python train.py --num_hidden_layers=8 --init="normal" --optimizer="adamw" --beta2=0.95
MLP neurons of a small language model. Each row is named by its layer, matrix (gate and up: input weights) and neuron, and shows model dimensions 592-687. Each number is 128 + 32 x the weight over its row's rms, rounded and kept within 0 to 255. Numbers have three digits each. A neuron's up and down rows have the sign that makes its largest values positive.
A block is one neuron, or neurons of one layer that tend to fire together. After each block is what it responds to, as a language model described it from the Wikipedia text at the highest values.

L2.gate182:116130089126152111134142159097086115137126103098107146137136114107092168092139151101166094152127097198119105125104114146111058210153131120135164119136128080118145152188143141170106155101173111150225117073101186113146124122136137184143105171081096136079103118160130089142135134071145145185
L2.up182:128134138148140118105107107129163149142131116118136126083124108139072157100089107031182109129104085126103118156090180167123089165099104103133164157160110124121112133146079193171106184140130103140119139120055127157091132094197123154100118157093087095126108131132131088136150144072109111122
L2.gate521:141104158130071116187173134167161097127142100156143134125132141103144120136111086089087087180132079116160185145080152097127091166135107122134186136163080102149107189169120104182107150141150103126083109178128154092148116190114131117061126109098112145158154083188062153119154177128102175081
L2.up521:141188169152094054156155186049124151051173107172143095099142132114129149123168147099158094135099119136122158115102105106090176149124120121078126115096170142111134159145118100151098092138154121140124107125096124145111011077102144181206115146065071091174128202102191131134157109070095174218
L2.gate782:097081129121116087148161099134114072167146150142158196150121156172116177119109101131183122100188126124110100185159141152118133094166201114114192098116128118139129160166125074148104173148120170162196071176166150136154115141111123115125125177152110072097105099197143099122153123136133165152
L2.up782:139140137072143114121153128088171130096144147116162171136110104168136188130076152113142163098165148053067152133180169164141151095093112068133080132165154156119083126093103101146123128147117147106091158137144127143082151095177089101138140115140142139157052163125144097114136161144094090125
L2.gate851:096107147130113095118146201071086110129150175167120118186197111076121105116123148145069134069112135123128128150147145054168093158172128128122159054123084159175165140190113168170052169081126076079056072115181133153152113126133195115145081183145158188093134089142108102136119102070151108097
L2.up851:114136109123112106097117133114111101081168137198193127154143065129175146136086161131100136140144169146163194176180146051123119169168117114124139072101076136153145185134069106189127112139067122133132118138155061082076117120171156099138132199154124116120127140149145050166146121091139121119
L2.gate1031:110068134128133153156104135127136053123154138135100080156121112153155181122114145087125140146122082162132123158121155120126107117089141114132120093107101171128139130123138118143188145129152144117114081135180118136073134141187101113117150125095051164151167153148132133138175127077132132127
L2.up1031:121122139147137162207174112159143110164118101085129061151145071150156135153074113095123144107101094135105130120166142106085148180151135146106140184135109111157124082122150083148170130105157124089139057140132203180130126122088187144154173157087116119113135115181127090086161130108194165093
L2.gate1559:167157104145152133126090154157133120150115167091132100078158097158135156124117159166175094103148102112100148147088198161123101079120094138089119128056095138143151108151165090161139132150199147087202152134099073083127102130159133133136088135122088180025167107165114148200123112057078125107
L2.up1559:118122117149128125172141126170143108173109158110150107137090155136114118135114110148116141084106094145113141137096109156163173124128141106093132091152049115180160105106167087093202132129171131105176119173135142174113108136093181146118116119134166139142207102178161132162090108047054150058
L2.gate1844:121124107154178153153130129133108161132111128195170124153148080123119154111081114126187143104106070123145169139121181086137120098155148113098161146100117155169118142136115144138108117072112123127074112176129183148148101075093129121120183198142126165142147099105135046122135107182143160141
L2.up1844:189087137168195090110141095129128150158101105113123070123180090140129144120110123122113101131113135192160161152094149126103120102181150116141099104126095155126136101108155123135088153119142116070119062158110153116146079163188147124133142113174135247127139058188084104113149125092077144073
L2.gate1997:145091140120139098107126157136073061138144117119176196081067087092131118121084110109126115106222073219180154130150172144140136151138192126101164093089120142098164138200158126132158130159141120064192142050160076046125120092162103165089072193118194080161129075149111162107123091130061118154
L2.up1997:165168137098109171114112152122117105133119126127113146101110069105161165166021127094131096167153107129110186086182168109134172145154155174121129072159142123076135142162208122106099119136111057074095173077133145122138102109142118085137113097103174127184109107140152139122120107129112145107
Responds to: Compound-word hyphens. Hyphens joining two words into a compound, such as working-class, decision-making, free-standing, also in hyphenated surnames and place names.

L3.gate783:112076135132083122147129115126142091117147151115087079117159143144139068142079090155044132196153125115107146153076092093138183117095061135110112165159151111118133119176112124084100115155141061114102124113120131098201113162072153128088126164120097118114134137131087136141170100167130130114
L3.up783:120173117175113118131076141152151172173133110092133069093142123098131146126130069144116081110134098118116120132105113131160176069171116154105092061178181147128126136154131128133113119111147106152075117134126154084146119115154147155111059213147113134114155106182081167117164111135105129100
L3.gate826:208130102138110085115118126168144171184128123033138172181146168106130140161112133166089102194158154119127041125110132135129140132117177132096145109143098084092117128084143099104163081119135074087134115122190116142141145102124133098128135099114109108212129120145146173135148141059157096141
L3.up826:206151105112123067093144114156135112129094119115070174153173167126088123166063111113125121113155219103163089143141101088132131096088173190093094157112075106086128138120088129134133168087126156092096104114177073167108151196087111107126094128101096156168090126137121136142108092097112077128
Responds to: Inner pieces of names. Word-piece tokens right after a capital first letter inside rare names, often in lists or tables: K-ot-oden, M-h-atre, K-am-akshi, plus .com and units.

L4.gate710:171170148137123104156137115138109121093131145176106117128187144112116102135137162133121102092207096121208113151052077098104130079098108187136191128123114119127156180143141116183102156121186126168150077055109098082121115137103170103113117145107133128060108123091127130131185154147104125184
L4.up710:176135190160131129121158126138121103103101103130116143168170136081120120146163183128098142147156101139147155165181120149062180099086123152138065150104140102162120120087119140122097130112136134125146072123140143112127072092161149194133113088151108116121136139137146096109124104125194117129
L4.gate1421:139161130211046099139126122161130081156148120075112144138129176128109080165126133137131170132173099131150143200126131107168110104096087187157138082146133151110158118131105168139143115144174130102151119200130222094126059156116143123122091114063099139116112043108211177131163100175090078175
L4.up1421:208106147131082128165154130138079129106111143067085109172124214149152136149078177142133122184093136139159140110107119156136186110076123159123143146139194076133122152115088139120086118107155093147128092082153148159129105114090112194131117146085131141069111141082153117197137089149117098171
L4.gate1425:194093072154109135110121119096108116137097065113073158136135126087146071116165181098098179143151158071152098165158079133098085129101149138160100115117149110093152168161203130143155106118133082127141144176134117133052116152077166092108153146058102166093074085104171144122073165162139147123
L4.up1425:181117078186146169108126126105135103120057134160196121122105114097179109108191130176159122126153090090126114168123124173140155092113102129096123122122162128109173090140116127011071144085099100130098092102143164125128094183151082189140122112125115149062158128137083107079108142173110172053
L4.gate1482:105157105151135119135106082165086116118051133089194069147197105136141109086153129165136118141165122146134176148185114134087125144145148124100153166117153095082121207067179147106107106153157103121177135123141126094159114152036209111113098164133108141136097135095085131132115076125126145178
L4.up1482:191098134108140115149122073091129143099077116056144110173134117082121104137114124112154152138185133123111128119091095181054111210169102144109097174142129110138133181122169127093155112096148097075092122126133105213121147077033157143107117118147085154142139133103109121153127142090111105113
Responds to: Word continuation after lone letter. Second word piece right after a word's split-off single initial letter, such as O‑ft(en), M‑aus(olus), n‑ée, M‑ic(ro), O‑'Connell.

L2.gate143:098130138152160194192126159096145112100158162107161144115096182218145147120143165047131164179115079148088111175135143084139167103108124141108153114163185128136129164143142099114143163093111122146130123124154141128164151103083115167062119113128098099138101118105162173176133149145079142153
L2.up143:151163131101193151201173130131162142111109085073194164115106203132091105101154117078106159150119130165151077149173082073078193095125118200137096103146131154157108051088126157150109123103109151093160089189163084179152126138108060162090097120181142140120181178119144150159147092099116149179
L2.gate364:103098109189115066164069115162141176141099105077179164141159177129118113179089106102112136202107159211163136144117071124145190129099148121120170108135126161095108096099173121112117086114170113084174096098131132140144132153089138175125161142149120130135109112067164141133171108133123149153
L2.up364:183085156125157051134123127130146076164143077132080189103094109159136111183194114108171107115128172134154111129116127159177133179144115170119136122089133131167135096111178108127101133132157201128072145099157127165128162174101146155093155089175103153119100195085175126180128145148167162196
L2.gate630:110147109198146113141112113140160151157127076104167056103099172076111081146152098163063156172154116125147099143136116071162126075118142085140136123113093081096208173165124145098091122104156110168124131111091156119147097131105183173123137122146123160105154132123099176148162136103197117073
L2.up630:156112126122096106174120124090152108105091092103147142165125157113149104139086148133097097166156092119122072138097145141140155055155156122119138170123166116123112124105133124095150105092114120166143120083088133100125155086095133150162164120116098066085151131106077187134154108113171156110
L2.gate1075:160093186119109114131144129129152130139108128101164138118151113175165126107125141053077071218111131159129137138080083101186037108091142104084169084076138178122150123145150121123132115099121117158139117140092072078150070143129155148160134114104159180126102154131163154078090101059157175109
L2.up1075:100052127128066127188161143127124116144116134120180117127096122175101107127075138065110145147106148168105161138164106088164090096080126115072105123092100187101144112132092170101134122108114129175098116132145064122150130139150127130173204144111082147154083128081174203094108080162145125117
L2.gate1215:158129085146084149088107128119085113132169125173147124136119099060121072115099098062096117183138101216188080123103128054120178144144156112113172157148130089158152121158099136166119127145154097122201132086148146155114102106053143163102139133115086174155100153121118121158174088110145095107
L2.up1215:179125066122096149160110094149064142128104144058123138127070132099137115188089138109174151191127141178121135113144147085066171105152114125115101210183176137149147089087111138129074113142145141148119136099151146182153120121098088144111139093056059141104156166078135110174132106156118123108
L2.gate1281:148081126130088127141120162096114159154053136098130133145142193195131102091117182088120144095116206085137169147151066125173145101106081131158107022086164118057177174144172189178151129118158105117128172142105128200143152166164172182179132084085125193153059147104167201138114182144155121118
L2.up1281:160110152144124160136104171131172133080090121117129144117127180172114132170073158131116179091080152129114165156150080123145139134118123146132130098160139106101117122174126107129146161059153152156141164142139061110152157121119122083183089058120135122171099186053159143096080175135088205085
L2.gate1538:134114124164156144167101104174129105138116157081082109163141157063091159114134128097102157157140127177154156141149156079170114107108159109122089171099169091103134109124172146191094138128138055128141140197126153123087146067131112143105101096091120117112144125123124072054114087083123121146
L2.up1538:115177147128053119110101147118174118107120141158060134172136212124124107103191101165101105132102116103145123147160102129113107124118149069160153168083190114107095170150210110098180090194147126149141157118124193165131140135136114152138083136121110087098121184144117173110167187121152120183
L2.gate1582:147079109204129076182105124091179051148128141092128123134098143091073110133086145105115145123154123142204090147108085063126104094207115140075133153067107146113160153085117179126082073110077142160126113163156108144116106093157149206108135113188144103160136123096150145118145121115100103082
L2.up1582:109093109128065101142145145123170119127148125109085104126125129104151107137046092100095129111113149105115119130099103139157151152129111150102185154138151161130109084104160111097111148159113089140093142153126115148169138118087156105163097151135098108140131189066126138155150119160155133163
Responds to: Second token of capitalized words. Second word piece right after a separate capital-letter token in proper names, often at line or paragraph start, e.g. R-at-zer, C-as-ino, K-ens-ington.

L3.gate685:109215078114149097113097189161067112113190115238144135150107060127148105122157109134134118125146101155115128176110161115150130111093117105104170075118070112093132163122102105215100158107117170164100105109166195065081139145122183067146102184167081158189137133160151147130121159118183185126
L3.up685:108104136170134119142145147122147088124171108068078117096113091115105153088112152075115079158090111127174139096095139106135132196089142118040177159088088158112107171140147082136116157115184119130122112111140139171126123056121182156138153184073166143082131119146044146177164060088112100139
L3.gate1136:151137142117127091135122111126077067169130099137120065120109097111113129152121105125163159143085108116147130152140156132102079154114146079136167062102059114158132142133147123152170157129119154175136093154123129060076150124157106134166139166120128136152121149149097076198088129121206084140
L3.up1136:118115108127169106141187096144166154145124149159120123161163081082167177129107122058146090132211136159107148110072088172157201171117126132115145139144129096168121128136114123131119159114150106129151083061124183144106124143137111142127097104052148088136134129150124146146091135092098166135
Responds to: Hyphens inside compounds. Hyphen or en dash joining two parts of a compound word, name, or code, e.g. High-Level, Metro-Goldwyn, WLRA-FM, 1995–96.

L4.gate113:171131137163107051125119147096176089134077142096110136131125122085119144176110142070144131150125144160141125172122084154112074112115140084119100126044134146131107163134131068188084109099187111112159084146094054139088113077094138146079148198113147102118117153128136123141160109140153105121
L4.up113:142118079152142132135114130088085122177120117147122069076135145156106166214099147111131150137101155187126117134079079137106103156134196100033146142120093099127060124128144140170144162150150127199152139084135159168123118090113110174106111182084118105096148111135145129112145100101140100144
L4.gate1081:054115118157122148180067141129157157159133131130128115124143109155167127078117133104108089122194094174182140164129134085184150133108106096100157124103144133109113125147135100153096108080148126112183078082079173155137125130118155118110154171101141116105160126095052174109170071130123094168
L4.up1081:085132138116118163081164136120125070156139113154090065140162111092135133095151132117161142089187059186128104186120137131169103126128171106141141099094118129088099093146115147152147139094164156112097151101123158093110133074149152143085076143133159111159182147135080110134084168170164164104
L4.gate1110:129149105154137132111154145114117105189161143126131138140106083133175099086143187148142054147147090162150144143077102131164111148104080118025127121102122125085133147143106169121109172133202052088170111129131131124131087139128202081107134146117106085101137173114076183151106127099058083176
L4.up1110:139149116102174089159154163134128143147084160122159078092121087136157149110107144101139141138073156169127154135137074157182122168143166106079092124121120192086124141189137139159150173108093075120110183104195161134114150109178064114109140136154154081139141194115165138147141156137109112192
L4.gate1309:108146118141166076123144177094136069108124124144115182141161099113114143109135129134129099130137130178169158151094151053196142201116115093121139070087121124127135112133091119173103144127114094125149141087112149089134104096100131161083106177115138113118169069140044173096147101086176128141
L4.up1309:120110114140135120089160119149152164117112112111073095091170111121139132124115135202134097159112179086118147164140153123112106164082082120076043153111111124143083122092130122142132153102163121142092099123167162101153111074147097133094125149151157145095187113144075123167129120100147116108
Responds to: Hyphen in compound names. Hyphens joining two parts of a compound, mostly double-barrelled surnames and place names (Muñoz-Palma, Bjelovar-Križevci); also mid-word pieces in names (McKin-st-ry).